config.toml
num_hidden_layers = 13
hidden_size = 320
num_attention_heads = 2
num_key_value_heads = 2
head_dim = 64
intermediate_size = 1280
vocab_size = 2048
hidden_act = "tanh_gelu"
norm = "layernorm"
norm_place = "pre"
norm_eps = 1e-05
positions = "rope"
rope_theta = 10000.0
rope_fraction = 0.5
qk_norm = false
attn_scale = 0.125
bias = "none"
tie_word_embeddings = false
parallel_block = true
init = "normal"
init_std_qkv = 0.0254
init_std_o = 0.0401
init_std_up = 0.0254
init_std_down = 0.0
optimizer = "muon"
learning_rate = 0.00647
lr_mult_o = 1.5
lr_mult_down = 1.5
beta1 = 0.95
lr_head = 0.00387
max_grad_norm = 2.0
warmup_steps = 200
schedule = "wsd"
decay_fraction = 0.767
decay_shape = "pow"
final_lr_fraction = 0.0
batch_tokens = 32768
max_seq_len = 512
doc_mask = true
train_tokens = 231100000
max_steps = 7053
dataset = "wikipedia_en"
MLP neurons of a small language model. Each row is named by its layer, matrix (up: input weights) and neuron, and shows model dimensions 0-63. Each number is 50 + 12 x the weight over its row's rms, rounded and kept within 0 to 99.
A block is one neuron, or neurons of one layer that tend to fire together. After each block is what it responds to, as a language model described it from the Wikipedia text at the highest values.

L3.up28:60 54 40 44 61 64 46 31 43 34 49 38 69 39 48 65 61 35 42 40 54 49 50 47 34 72 48 50 41 59 57 38 64 14 63 32 33 51 37 44 50 30 56 20 57 36 52 50 45 51 49 25 28 43 64 37 64 52 53 53 37 52 34 63
L3.up44:56 46 53 55 24 59 28 62 39 63 57 47 59 43 45 75 61 58 53 48 55 56 36 10 47 57 45 47 31 64 39 35 50 46 54 32 57 45 59 53 38 46 22 42 57 58 58 49 51 30 46 30 41 41 46 56 39 61 31 56 58 75 55 51
L3.up269:78 61 49 61 50 49 56 38 44 55 56 59 60 65 46 53 62 45 55 63 66 56 51 45 43 51 33 44 37 53 75 41 57 61 52 31 58 53 45 58 38 37 43 46 44 40 41 60 47 47 32 42 45 35 68 30 53 31 50 42 60 58 42 53
L3.up633:56 66 40 48 61 46 43 39 40 61 54 53 62 36 52 55 68 36 57 71 60 27 55 30 37 39 66 49 52 57 50 52 50 44 66 49 49 32 61 42 38 47 56 51 58 31 57 59 49 29 52 57 46 54 64 21 46 48 60 34 48 62 61 49
L3.up757:68 75 58 41 52 57 54 36 65 65 30 77 66 57 50 56 46 43 46 67 57 45 69 15 51 59 49 51 38 44 42 43 48 51 74 63 46 46 39 54 54 45 38 51 56 51 38 41 33 37 45 49 43 49 52 37 60 68 49 33 48 52 36 63
L3.up993:79 59 65 50 47 59 60 39 67 68 48 56 48 59 33 62 58 52 41 35 58 40 50 41 47 46 58 59 69 66 68 56 45 33 49 47 60 39 61 47 46 40 39 35 31 56 65 40 55 35 47 47 49 49 42 42 66 71 36 55 50 60 42 63
L3.up1021:49 50 54 49 41 51 60 51 32 62 50 58 69 44 54 60 48 46 58 35 45 46 60 45 53 49 60 40 47 41 67 50 43 66 56 58 63 49 45 40 71 31 59 43 32 62 49 36 40 51 53 40 49 37 30 63 44 65 84 57 68 47 52 26
L3.up1040:59 72 42 47 40 51 39 53 44 41 48 42 69 42 53 52 42 56 65 39 52 69 51 55 55 49 49 53 53 59 34 53 49 48 57 58 49 53 82 27 60 46 52 42 41 69 56 56 46 48 45 36 58 68 57 65 52 43 57 44 29 48 44 51
Description: Closing == or === markers (and the line break after) ending Wikipedia section headings, e.g. ==Early life==, ==Career statistics==, ===International===.

L2.up152:68 39 63 72 36 64 32 55 27 38 47 26 64 60 38 55 58 56 59 37 55 48 64 29 39 42 30 66 51 52 45 32 49 47 64 41 46 49 63 27 45 47 43 12 26 49 37 45 56 55 47 43 39 61 65 50 59 47 56 60 35 58 28 49
L2.up558:40 62 46 52 34 33 55 52 45 41 40 53 48 68 36 53 52 53 58 57 37 52 31 52 66 46 55 38 30 43 44 59 70 39 53 48 54 40 46 45 31 42 43 56 45 67 24 45 62 35 56 33 56 49 49 40 65 50 52 40 47 37 16 58
L2.up682:47 53 52 32 41 57 46 59 32 21 36 35 69 53 65 47 48 41 57 39 43 57 34 44 34 23 53 48 70 46 43 32 47 38 49 43 44 63 47 51 46 51 38 51 32 52 37 51 52 49 50 44 49 57 71 54 54 64 43 46 44 40 15 61
L2.up1195:48 66 52 61 42 41 33 46 43 34 53 60 53 66 52 50 53 57 56 57 29 59 28 37 45 40 57 46 43 52 59 67 52 52 79 33 57 44 50 59 64 44 44 47 44 52 51 39 46 52 85 30 66 59 77 42 52 59 53 28 56 45 41 74
Description: Final or inner word pieces that finish a word split into tokens, mostly -ing verb endings (form-ing, begin-ning), also -ed, -ate, and the s in Po-s-ition.

L10.up298:44 45 56 47 60 34 64 67 41 55 32 56 50 45 43 42 56 60 30 60 46 80 54 63 54 42 34 36 58 45 48 39 55 53 40 20 54 48 22 39 60 32 51 34 28 34 38 58 49 47 60 42 49 34 66 51 43 69 27 64 41 41 46 44
L10.up326:59 49 50 53 38 51 59 37 43 34 40 46 71 56 25 33 36 51 35 48 52 51 36 54 56 63 43 54 55 62 48 77 34 65 52 44 45 55 41 47 51 62 53 53 32 48 53 65 47 37 59 50 55 41 67 40 44 38 33 72 17 50 40 62
Description: Short first fragments of a word broken into pieces, mostly first names after a list comma or "and", such as Ch(ris), W(orth), ch(allenged), st(ores).

L3.up193:57 57 57 63 56 65 64 66 50 47 46 56 36 38 35 61 35 52 58 53 63 50 48 44 50 34 36 32 37 56 29 42 59 53 09 32 48 42 74 32 41 62 50 43 50 47 53 54 37 43 37 61 49 40 50 37 50 44 48 65 25 58 40 47
L3.up546:64 56 31 42 33 48 40 42 83 44 59 50 46 53 63 33 60 42 65 26 56 29 23 71 49 53 52 57 48 45 27 34 36 50 34 45 50 49 58 34 63 52 51 66 71 41 55 51 40 58 38 67 53 40 64 52 21 64 68 60 54 36 71 41
L3.up676:29 28 27 55 46 53 63 67 40 47 58 50 54 56 47 58 53 38 53 69 57 50 29 58 34 40 67 68 39 62 38 59 60 44 40 27 73 45 73 42 62 71 55 62 33 52 42 49 41 38 27 37 53 55 79 87 57 37 58 54 55 62 45 34
L3.up820:37 46 46 52 45 47 39 62 51 32 45 54 54 52 54 56 63 52 33 64 64 58 40 36 62 41 42 53 21 48 41 40 78 76 55 59 67 34 55 52 47 56 68 27 57 41 25 49 33 40 48 66 55 49 52 40 16 54 62 57 43 49 67 45
L3.up832:50 53 50 52 48 69 67 48 54 42 63 50 31 42 49 48 67 41 81 47 53 49 19 64 50 35 33 20 53 73 38 37 55 61 52 54 53 29 66 24 45 45 39 49 69 64 50 61 48 42 28 61 63 41 70 47 55 71 50 54 38 40 50 44
L3.up1099:64 49 32 68 45 44 47 39 57 55 43 62 38 85 51 40 57 61 57 49 42 56 34 46 36 37 37 64 16 57 66 64 74 33 41 61 53 23 67 38 49 39 39 46 30 39 44 49 42 46 45 63 44 69 51 42 45 65 45 58 57 50 47 67
L3.up1153:54 52 66 51 49 73 52 53 51 51 49 55 63 40 50 41 57 56 56 41 60 50 45 60 46 41 39 56 48 52 54 49 69 58 16 49 36 42 48 38 39 40 35 57 58 33 52 71 49 54 47 63 42 39 50 64 59 42 59 49 38 65 46 35
L3.up1278:26 61 34 49 28 40 56 53 59 58 46 37 56 54 41 51 42 46 60 63 54 44 23 43 46 52 44 63 35 59 51 44 64 36 37 32 39 53 78 29 55 47 55 56 55 46 63 44 50 48 43 55 45 44 66 54 73 51 69 67 43 46 48 63
Description: Delimiters and units in tables, census text and coordinates (empty table-cell pipes, ° and ′ signs, "from" in age brackets), plus "north of" phrases.

L3.up37:56 44 42 56 44 41 62 57 69 35 61 84 57 46 33 32 42 54 40 79 31 46 56 52 28 31 38 54 45 52 38 33 52 56 58 40 51 50 52 48 50 41 27 76 41 64 35 64 39 44 67 44 81 25 56 47 59 46 49 52 46 53 50 26
L3.up53:54 46 37 50 62 50 62 48 42 27 72 54 59 62 28 58 34 59 65 47 34 56 38 51 47 55 51 38 39 41 54 55 40 55 63 44 42 57 66 57 56 56 49 51 62 37 46 46 36 54 46 36 41 55 76 53 49 42 75 47 43 53 58 51
L3.up67:51 41 33 54 40 45 54 46 77 50 50 63 28 68 61 71 46 48 58 53 62 53 49 27 56 41 39 52 58 59 64 62 50 65 48 18 42 43 52 68 42 53 55 51 33 57 46 52 43 45 54 55 28 62 59 56 62 55 57 58 38 42 26 53
L3.up142:64 51 47 55 39 13 50 29 50 50 55 52 69 60 61 33 47 34 54 43 53 60 70 50 50 45 58 56 54 44 37 53 53 56 54 47 67 41 38 54 76 42 73 50 47 43 32 62 48 53 69 62 50 48 60 47 37 67 48 43 50 45 45 52
L3.up344:59 64 41 42 71 65 37 38 39 58 53 58 52 53 42 39 64 51 46 54 56 40 54 59 62 31 65 72 48 56 62 50 70 42 62 62 37 53 40 48 50 38 49 25 43 67 38 60 56 47 32 57 37 74 52 40 56 45 43 49 53 55 39 40
L3.up525:53 77 41 51 31 39 49 59 56 48 63 55 43 39 41 44 38 47 39 20 45 77 71 41 47 42 47 83 50 69 58 44 15 55 52 36 57 53 67 59 41 36 61 49 67 51 64 53 50 42 72 42 48 41 21 41 59 45 55 51 51 38 50 49
L3.up532:47 42 56 58 78 54 49 47 44 41 58 69 33 38 44 25 52 54 27 48 61 68 75 37 51 45 54 46 46 46 48 35 57 46 71 50 45 53 67 32 55 37 50 57 60 54 59 62 54 43 45 46 28 69 60 50 62 39 46 50 49 51 71 57
L3.up1013:37 59 36 87 53 57 43 36 61 60 56 39 37 42 57 56 40 49 38 59 56 67 53 34 34 54 37 66 53 61 57 52 44 44 45 35 48 46 29 51 39 49 44 67 34 42 50 48 62 16 60 59 42 50 37 46 74 47 43 56 55 66 35 43
Description: Fires on a split-off first piece of a word, mostly "ch"/"Ch" (chairman, chlorine, channel, charges, Chinese), sometimes "qu", "l", or "s".

L2.up206:59 62 35 64 49 46 52 61 65 56 18 58 59 61 46 48 50 41 50 62 52 33 43 42 52 53 45 69 40 37 42 50 56 38 54 51 57 64 31 52 20 51 48 62 33 48 46 30 56 74 41 43 55 48 43 47 49 60 39 55 30 48 52 43
L2.up686:46 50 29 45 64 57 51 50 68 59 52 40 47 55 52 68 40 51 50 36 34 47 51 45 53 54 47 56 47 35 56 44 52 74 62 72 53 63 49 58 64 74 56 58 45 37 29 39 48 44 42 74 46 40 44 48 43 48 43 48 46 37 71 35
L2.up820:50 52 32 47 58 70 51 78 43 34 45 62 52 50 71 50 55 60 56 48 54 49 44 56 61 63 38 64 45 60 56 38 42 57 76 34 60 42 35 44 46 50 51 39 65 42 43 53 43 54 65 50 44 41 45 70 79 43 50 48 47 53 29 62
L2.up830:47 55 52 38 70 57 63 59 70 30 34 39 55 40 70 38 37 76 63 57 39 36 49 58 28 54 47 51 45 44 49 60 51 68 72 38 49 42 44 56 33 34 63 50 50 39 46 48 51 42 60 66 78 52 46 59 49 53 43 50 65 46 28 55
Description: Fires on "that" and "which" opening a relative or complement clause after a noun or verb, e.g. "the fact that", "concluded that", ", which met".

L3.up330:73 58 39 70 28 60 41 47 44 60 74 52 66 69 36 42 53 56 38 42 48 63 48 39 44 51 78 47 57 54 37 33 46 37 55 55 60 44 38 46 40 52 38 18 72 58 44 50 46 35 37 38 76 73 31 40 52 60 29 60 47 63 57 51
L3.up451:39 49 42 45 42 65 52 54 64 47 54 50 37 62 68 65 31 59 61 52 50 74 54 55 55 29 61 62 47 50 43 47 62 60 61 50 51 51 61 58 52 54 48 49 61 56 38 65 45 40 55 43 49 68 64 62 23 71 52 59 61 53 40 41
L3.up593:49 37 52 62 48 52 66 63 12 64 54 53 41 51 36 40 44 63 58 28 62 48 55 57 41 39 61 40 56 57 60 48 48 41 33 60 54 23 55 42 36 49 73 46 39 46 59 43 44 55 50 52 50 49 38 54 47 54 49 55 37 33 57 57
L3.up613:54 45 48 40 51 35 51 59 51 51 45 47 46 74 63 53 46 78 39 63 25 55 41 44 55 40 55 58 42 56 44 75 52 38 62 78 53 32 44 73 53 56 40 46 43 56 40 61 56 62 47 53 56 49 39 36 50 29 29 54 52 55 48 51
L3.up622:57 58 29 24 55 52 48 63 55 44 53 56 36 57 66 33 45 65 82 44 33 42 47 60 56 31 47 58 61 62 75 52 27 70 63 61 86 58 44 60 60 54 46 47 42 54 58 69 75 54 65 60 49 38 35 34 38 41 50 69 71 60 34 62
L3.up752:54 58 40 43 56 44 55 40 45 49 49 61 34 55 46 42 43 39 63 39 25 52 51 20 48 57 72 39 42 47 67 26 65 32 42 61 62 79 53 50 61 52 49 70 51 53 42 73 35 62 77 52 60 58 66 36 54 56 48 31 35 51 47 44
L3.up1083:44 43 58 52 44 47 72 49 58 65 55 59 40 56 68 35 47 55 46 53 59 32 59 55 36 39 50 32 45 40 61 55 34 62 47 50 53 47 53 50 58 40 43 54 43 58 35 52 55 42 45 62 62 61 45 62 35 73 43 34 40 36 53 33
L3.up1216:71 55 61 51 57 39 45 45 42 48 55 58 34 58 64 39 50 59 40 59 51 43 70 62 23 48 50 42 59 52 58 63 52 54 63 64 71 47 60 34 69 33 47 59 62 66 52 55 47 48 60 49 54 88 37 43 50 30 49 41 50 48 59 37
Description: Football-stats words (App in Apps/Appearances, goal, record, sub) and line-start = or === heading markers, plus mid-word ric fragments (Cricinfo, District).

L10.up8:60 42 37 51 46 48 50 50 61 61 36 65 46 47 35 42 47 47 66 37 54 40 61 55 44 26 44 53 62 60 43 42 40 63 39 47 62 56 62 44 29 39 17 47 30 56 73 38 65 52 55 38 45 39 52 44 65 80 50 58 30 32 66 61
L10.up778:36 41 56 45 84 37 40 53 48 41 77 51 46 43 48 50 51 34 68 70 53 53 41 50 58 38 49 33 46 35 52 61 47 45 34 49 57 59 33 54 43 48 46 32 36 40 63 68 50 42 41 64 47 36 52 51 43 53 51 39 63 43 62 61
Description: Tokens inside pipe-delimited table header rows, especially column labels after a pipe, like W in Pld | W, Rank, Month and blank Party cells; also mid-word pieces in section headings.

L2.up113:62 53 45 36 46 51 60 53 25 60 61 60 63 62 45 59 66 42 71 68 43 57 40 42 47 35 43 29 59 52 30 46 43 66 24 58 48 32 65 44 47 56 41 49 47 81 50 66 33 38 62 70 43 50 59 50 31 48 49 50 56 56 36 53
L2.up213:58 51 66 60 56 38 29 22 58 53 43 55 68 52 63 70 66 33 58 56 57 69 58 38 49 22 54 39 52 48 59 34 37 58 59 29 64 38 40 50 41 47 61 43 35 47 57 50 60 34 54 59 47 61 41 46 52 54 42 60 66 46 42 43
L2.up630:59 59 59 70 40 61 35 56 41 78 29 68 54 61 41 50 72 41 74 58 67 66 51 50 53 48 33 44 61 52 56 53 43 29 57 33 45 44 60 61 53 53 41 42 52 64 26 46 53 22 47 41 60 63 38 52 75 31 63 71 41 70 32 42
L2.up1068:44 21 36 63 44 61 49 61 43 66 68 73 56 70 32 57 59 49 50 57 47 59 57 40 45 55 40 49 46 54 43 66 57 49 63 65 46 29 28 53 62 54 41 57 58 51 46 54 56 33 66 66 37 37 45 41 74 42 45 52 52 59 47 55
Description: Closing == or === marks that end Wikipedia section headings such as ==Early life==, ==History==, ===Notre Dame===, plus some table-row dashes and mid-word pieces like equ, con.

L10.up91:41 16 48 48 64 32 60 47 61 53 53 55 55 48 35 69 52 41 51 51 42 48 56 53 46 73 51 67 62 58 47 50 55 39 70 50 48 54 47 43 49 52 48 49 57 31 44 42 41 49 63 50 72 47 80 56 33 49 50 52 51 41 34 57
L10.up151:42 37 64 47 43 41 57 39 51 38 57 35 88 67 45 50 50 54 47 52 39 40 27 36 27 68 44 49 50 62 48 40 56 41 26 53 40 64 61 24 46 47 42 45 57 53 64 62 48 28 44 58 52 40 60 62 43 55 78 47 62 37 23 77
Description: First sub-word piece of a word broken into several tokens, usually after a hyphen, space or table pipe, as in self-published, pain-killing, Bronze, Studios.

L3.up111:52 46 20 45 44 51 34 51 38 37 52 57 41 66 43 46 33 50 58 79 53 41 57 16 62 55 43 68 48 59 43 48 50 56 45 54 46 44 51 55 33 67 51 41 62 47 52 61 57 63 65 59 70 60 26 38 63 48 60 35 41 34 35 73
L3.up157:47 55 53 22 38 57 40 50 62 54 53 43 69 36 38 28 48 31 42 39 56 56 36 31 55 38 65 50 47 47 54 42 37 30 64 51 54 54 52 53 51 23 74 48 53 56 33 34 56 50 55 38 59 43 44 70 44 52 54 60 55 60 47 36
L3.up406:61 68 70 51 59 29 35 52 68 43 39 50 55 68 43 55 33 42 53 36 52 55 34 33 40 40 49 68 69 52 23 66 44 49 47 52 45 65 51 46 52 49 41 54 60 36 46 76 37 48 42 50 53 69 54 67 49 72 66 52 20 46 53 60
L3.up599:58 67 51 52 48 50 56 48 41 52 34 46 49 44 26 48 36 49 36 47 42 44 60 31 54 59 51 71 44 35 49 63 53 67 42 46 50 51 56 36 39 26 54 19 57 50 44 44 65 65 61 66 66 59 36 58 57 67 29 55 51 55 45 47
L3.up986:43 36 27 67 42 34 34 41 74 19 59 57 71 51 48 41 44 49 32 55 47 59 57 69 54 59 57 58 50 33 54 43 42 49 42 64 62 44 59 45 65 50 54 52 66 43 50 67 40 64 54 62 64 62 40 53 60 44 57 42 62 47 50 43
L3.up1025:68 48 72 64 52 57 41 54 44 30 35 48 42 42 57 23 55 60 48 53 68 35 34 48 46 55 70 39 49 49 58 43 50 48 41 66 58 34 57 55 32 63 57 64 73 39 80 36 64 57 69 60 62 54 47 50 36 72 66 42 43 42 29 52
L3.up1026:51 29 40 53 60 50 39 65 41 53 62 53 45 59 43 36 63 57 61 57 51 57 43 26 26 38 45 60 54 58 31 52 62 54 36 37 59 53 40 50 55 52 44 43 25 40 47 61 47 41 38 46 36 68 28 51 55 46 38 52 69 45 64 41
L3.up1114:44 61 46 35 43 29 61 78 57 49 72 34 44 56 55 18 47 64 44 64 47 70 45 47 34 47 60 44 32 55 48 47 31 49 44 33 29 61 75 29 52 36 56 47 73 28 51 40 42 47 42 38 44 49 46 47 32 62 59 60 32 52 44 42
Description: The "ate" ending piece inside longer words, mainly in infobox and table headers such as Coordinates, Candidate, Date, Senate, with weaker hits on stock phrases like "under the age", "headed by".

L3.up206:57 37 35 36 35 66 44 35 64 56 63 64 49 69 60 63 49 49 20 48 49 68 47 41 35 47 42 43 52 45 56 38 31 68 37 61 51 49 34 30 60 40 43 32 49 38 33 62 46 62 62 63 54 54 68 36 67 33 23 38 42 54 54 51
L3.up287:82 64 42 55 60 59 53 51 46 58 64 45 45 65 40 47 43 29 47 57 46 54 42 61 57 43 68 52 69 63 56 52 53 50 52 00 59 51 29 40 54 63 46 59 57 51 50 47 53 01 60 57 68 36 56 70 54 52 48 31 23 40 45 54
L3.up506:47 50 61 45 64 40 49 49 46 51 52 57 57 55 58 60 46 22 42 55 73 56 47 60 57 49 51 54 70 39 57 36 40 75 45 46 46 50 58 55 59 54 42 52 69 42 38 52 59 40 62 34 43 39 49 44 40 44 39 45 62 48 32 55
L3.up560:45 57 47 46 40 46 49 36 44 43 49 60 63 46 34 59 34 42 35 59 47 33 78 47 32 56 63 44 41 54 47 37 37 61 30 42 43 51 44 60 37 54 42 52 38 39 57 53 42 53 70 47 49 50 60 64 30 52 34 54 31 48 53 41
L3.up772:59 55 50 68 38 54 58 47 44 47 64 54 64 54 57 54 52 55 57 41 37 46 34 60 49 63 50 70 52 44 27 58 41 49 33 49 60 60 43 44 56 44 37 66 49 62 59 58 66 41 36 58 49 51 28 53 43 77 34 48 46 33 46 50
L3.up956:54 59 56 48 58 27 76 52 54 24 61 26 42 62 49 34 43 63 58 65 28 50 52 49 51 59 40 40 52 55 39 37 31 49 45 50 28 62 43 39 42 29 51 43 69 43 27 62 57 31 53 52 52 59 67 51 39 33 30 59 53 35 41 55
L3.up1138:61 55 35 40 42 59 43 67 37 43 48 35 68 76 50 90 17 51 60 49 48 47 50 50 36 36 46 61 51 67 28 32 60 57 67 37 28 48 55 48 66 50 32 47 53 37 41 58 43 28 73 28 40 59 69 52 50 70 41 59 36 55 61 58
L3.up1237:65 61 48 57 33 43 57 43 56 46 53 39 38 54 46 38 47 47 53 50 42 35 59 52 57 60 54 32 38 58 48 53 46 61 70 47 47 63 46 37 71 79 38 63 56 45 37 43 42 64 48 51 54 51 47 36 52 42 43 36 50 40 54 63
Description: Mainly the pipe or line break opening the first data row after a Markdown table header, also "s" of "Apps"; otherwise word-final or mid-word pieces such as car|ri|ed, b|us, les|s.

L10.up127:41 40 32 52 55 59 67 34 62 45 41 54 53 50 31 58 73 62 53 57 32 54 49 60 52 15 54 64 58 37 49 44 58 37 55 26 51 37 49 53 45 60 51 87 55 64 45 28 58 30 75 57 52 78 46 31 56 69 43 44 51 34 51 41
L10.up1273:61 58 38 52 36 42 64 45 76 37 40 66 46 51 37 58 50 39 50 61 44 47 49 69 53 45 42 51 40 50 28 53 47 63 40 20 56 54 63 34 34 59 33 66 40 61 45 55 49 33 80 49 55 59 48 38 55 66 61 51 46 28 63 48
Description: Tokens right before more digits inside a number, such as the degree sign in longitude coordinates, decimal points in stats tables, and "at least", "No.", "$".

L3.up24:58 69 43 53 58 30 51 49 50 69 49 45 43 51 27 36 51 61 48 60 77 43 50 45 30 53 65 54 53 45 48 60 63 64 50 42 65 44 46 30 34 54 55 37 35 56 61 51 42 61 61 55 54 46 34 65 54 73 36 40 30 50 25 52
L3.up47:51 48 37 51 67 45 42 61 48 69 73 29 48 47 56 40 69 71 83 65 57 41 50 49 47 30 53 63 48 45 50 44 60 46 66 32 54 52 42 41 27 55 54 56 39 69 53 38 41 44 05 67 69 50 51 46 34 43 35 36 69 42 45 38
L3.up159:58 49 39 68 41 53 25 34 49 39 59 47 44 72 58 36 70 60 68 56 43 50 53 35 52 54 59 66 50 60 50 59 54 67 72 70 53 59 19 70 33 53 59 58 61 35 45 70 78 52 48 45 45 39 46 45 52 44 49 64 31 36 68 58
L3.up195:63 57 50 51 62 32 56 48 55 44 69 45 45 56 42 54 45 62 48 43 58 40 47 52 48 43 54 63 50 69 45 61 58 49 48 45 46 50 51 62 39 25 71 55 64 43 56 48 27 68 49 41 63 69 48 48 47 55 46 50 58 51 44 42
L3.up201:52 49 48 40 80 60 35 45 30 85 37 56 29 50 47 39 59 46 55 61 66 36 50 54 42 54 56 42 69 60 38 55 59 39 39 59 64 47 50 38 39 38 53 47 73 55 71 42 75 61 47 52 61 30 57 50 40 63 33 41 49 56 17 38
L3.up403:28 51 73 47 56 51 60 55 62 37 42 47 57 57 55 53 51 46 38 49 49 17 79 20 66 51 27 47 45 52 37 35 39 54 78 45 54 56 41 55 55 48 49 33 56 64 54 46 44 43 39 61 62 45 29 56 67 65 62 60 54 60 40 59
L3.up901:53 42 50 64 33 41 35 50 54 58 39 42 74 53 60 38 51 72 54 52 43 37 61 49 14 42 41 84 64 52 41 50 19 26 38 41 58 40 34 46 52 42 53 52 56 39 27 66 44 78 48 39 39 58 45 68 77 55 37 43 60 68 48 49
L3.up1204:46 55 51 48 47 51 44 68 42 36 57 27 46 72 58 49 44 59 31 70 45 47 62 55 58 50 58 50 49 49 78 48 38 48 47 78 40 57 50 77 40 61 40 43 58 46 64 62 48 44 63 64 62 36 40 48 52 27 53 59 49 69 52 53
Description: Referring words that open a clause after a period or comma, above all sentence-initial This, plus which, that, It, some.

L2.up112:41 60 59 54 36 33 45 38 61 70 57 40 11 52 46 56 30 65 49 49 34 57 72 30 51 52 66 34 60 64 36 44 26 41 49 47 41 53 29 34 57 49 62 56 34 45 58 55 40 49 50 44 54 39 39 62 39 42 49 53 42 49 41 51
L2.up473:70 44 61 52 49 30 39 76 48 42 35 49 43 58 58 59 84 79 38 54 51 39 52 40 42 58 34 61 60 47 62 58 51 51 51 65 46 62 38 38 43 52 46 73 16 40 42 46 42 37 33 67 63 52 36 43 51 61 51 43 68 48 56 50
L2.up703:50 50 54 73 49 33 37 73 50 34 69 48 35 46 50 47 36 67 57 61 26 43 74 55 66 38 55 54 54 50 58 33 37 54 58 50 33 81 55 61 38 48 27 27 53 63 58 52 48 42 36 59 51 59 40 39 52 52 42 57 47 77 39 43
L2.up933:56 64 55 64 64 39 50 52 67 31 41 46 42 43 28 38 45 58 53 56 49 48 33 62 54 63 64 52 48 36 67 45 64 39 57 55 41 54 42 51 19 48 42 41 52 40 71 29 71 39 51 68 35 57 39 72 33 46 32 47 57 40 68 59
Description: Word-piece fragments inside split common words, often at a line or table-cell start: D-ate, S-our-ce, associ-ate, Y-e-ar, so-ur-ce.

L10.up24:53 66 55 54 47 51 65 81 21 39 58 52 56 47 79 52 54 37 45 54 49 46 60 64 54 46 61 61 56 55 35 47 33 39 59 43 56 49 41 64 44 62 47 64 37 57 70 48 69 56 08 31 40 43 58 41 31 54 37 54 41 21 56 57
L10.up1165:49 58 51 65 48 56 67 54 67 57 52 64 29 35 54 35 47 41 40 48 67 50 47 61 49 62 68 45 43 51 27 54 42 33 57 44 47 49 46 51 69 74 61 51 61 53 59 43 58 49 55 54 44 70 56 68 23 44 51 41 51 30 44 60
Description: Word pieces inside Wikipedia section headings, table header cells and field labels (Reception, Club career, Player, FA Cup), occasionally mid-word in prose.

L2.up174:55 66 39 57 56 65 44 40 43 33 78 42 57 53 60 51 54 59 63 39 45 39 52 52 08 38 54 40 51 56 31 54 53 42 61 45 49 39 59 46 54 56 45 63 56 29 54 65 59 62 41 35 17 51 88 67 44 37 54 27 30 52 68 53
L2.up197:67 49 48 60 63 38 57 20 65 27 60 43 45 40 42 42 27 44 42 69 42 55 52 45 62 71 57 44 54 35 34 42 69 43 62 55 53 36 39 54 41 55 48 46 40 57 46 42 44 49 56 26 23 69 70 62 48 46 55 56 36 57 14 64
L2.up347:39 49 48 70 44 34 53 66 40 33 67 57 43 77 36 27 50 61 47 54 58 76 67 76 57 54 62 56 38 63 57 44 50 41 53 59 42 53 65 48 64 38 60 38 23 41 79 51 39 33 67 31 57 49 44 65 64 39 76 38 40 48 41 36
L2.up1007:27 53 48 33 64 70 46 64 48 44 69 22 40 36 66 27 32 59 64 42 68 54 49 52 63 37 39 60 36 45 35 75 46 41 37 57 37 48 74 31 38 46 51 46 49 56 86 42 31 49 41 33 41 64 40 47 63 59 41 47 26 28 62 45
Description: Second word piece right after a split-off initial P or p, mostly h/hi as in Philharmonie, PhD, Phillies, also Public, Press; weaker for Ch and at.

L2.up429:46 57 41 35 17 47 42 45 46 33 62 50 52 54 55 36 43 40 51 58 30 47 22 54 34 47 62 49 44 51 53 46 48 68 56 65 41 51 40 42 45 60 18 53 49 65 75 56 70 46 60 57 44 48 61 57 50 51 52 49 40 54 51 57
L2.up635:37 61 40 38 34 63 74 55 52 24 44 29 68 54 61 43 32 57 27 53 48 40 52 44 50 54 55 52 59 60 40 41 43 41 51 55 57 56 55 46 51 52 36 41 39 57 53 50 53 45 43 24 45 43 49 70 32 48 49 51 49 66 57 50
L2.up755:69 53 31 54 48 58 64 18 51 68 49 58 58 54 36 23 30 55 59 48 62 41 81 32 39 36 52 57 58 62 38 66 59 46 31 58 47 50 42 36 68 50 60 37 51 45 58 35 51 40 52 58 60 33 24 40 59 42 60 52 17 66 59 64
L2.up1045:37 54 33 38 46 50 58 37 39 35 60 45 54 63 56 47 31 61 32 35 43 41 74 37 28 51 65 68 60 46 50 59 59 47 64 48 44 69 49 37 57 66 56 35 32 49 54 52 51 41 66 40 29 54 62 51 64 43 53 39 21 52 45 53
Description: Line break ending the short description under a biography title (e.g. Gambian footballer (born 1994)), plus is after the birth parenthesis, and stems like goal, work, result before a suffix.

L10.up800:40 59 47 49 65 59 54 60 36 44 67 60 48 67 61 58 59 48 38 27 53 34 44 39 42 42 57 78 60 19 33 65 61 43 91 80 44 50 58 68 40 65 25 54 46 61 40 46 48 59 49 21 55 44 54 49 41 39 13 42 57 58 45 39
L10.up1179:46 54 66 74 63 41 54 66 42 49 35 41 38 54 41 20 50 55 47 41 37 67 31 49 58 45 55 49 49 51 75 52 49 37 64 69 41 47 61 55 43 53 38 14 31 54 61 43 52 42 41 64 57 45 46 61 37 45 49 56 52 47 63 50
Description: Subject pronouns opening a new sentence or clause in Wikipedia descriptions, mostly "It" after a period ("It was", "It is"), also "it"/"she" after commas.

L2.up135:61 60 51 56 57 32 44 43 75 43 50 28 57 56 72 36 58 44 70 34 58 51 40 22 31 43 42 56 47 47 39 74 46 44 44 26 57 49 56 57 57 33 45 43 39 56 57 40 57 70 49 49 49 53 43 61 62 51 59 53 54 43 45 54
L2.up361:50 36 50 67 55 49 39 46 58 37 38 56 46 41 62 34 37 34 59 72 72 28 34 51 73 59 57 53 34 31 36 33 55 60 53 54 51 30 81 54 46 34 53 41 59 65 50 61 33 45 58 30 67 43 46 65 45 60 56 32 42 48 43 54
L2.up511:47 74 49 33 50 56 35 53 52 69 49 51 41 48 61 59 44 62 55 50 51 57 47 44 59 50 66 65 55 15 41 45 35 22 44 25 37 39 60 46 35 48 51 67 58 46 52 32 26 48 53 48 50 57 69 41 62 62 44 49 63 42 55 61
L2.up749:28 60 42 56 36 56 58 90 36 54 46 57 63 34 55 38 52 40 52 47 50 53 38 46 38 48 47 63 61 28 27 43 56 36 37 16 34 66 67 50 33 52 27 54 40 56 49 46 19 53 40 48 57 48 61 38 56 66 51 59 39 44 61 43
Description: Short word-piece tokens that continue a word after its first letter or syllable, especially M-names like Melbourne, Melville, Merchant, and there, remained.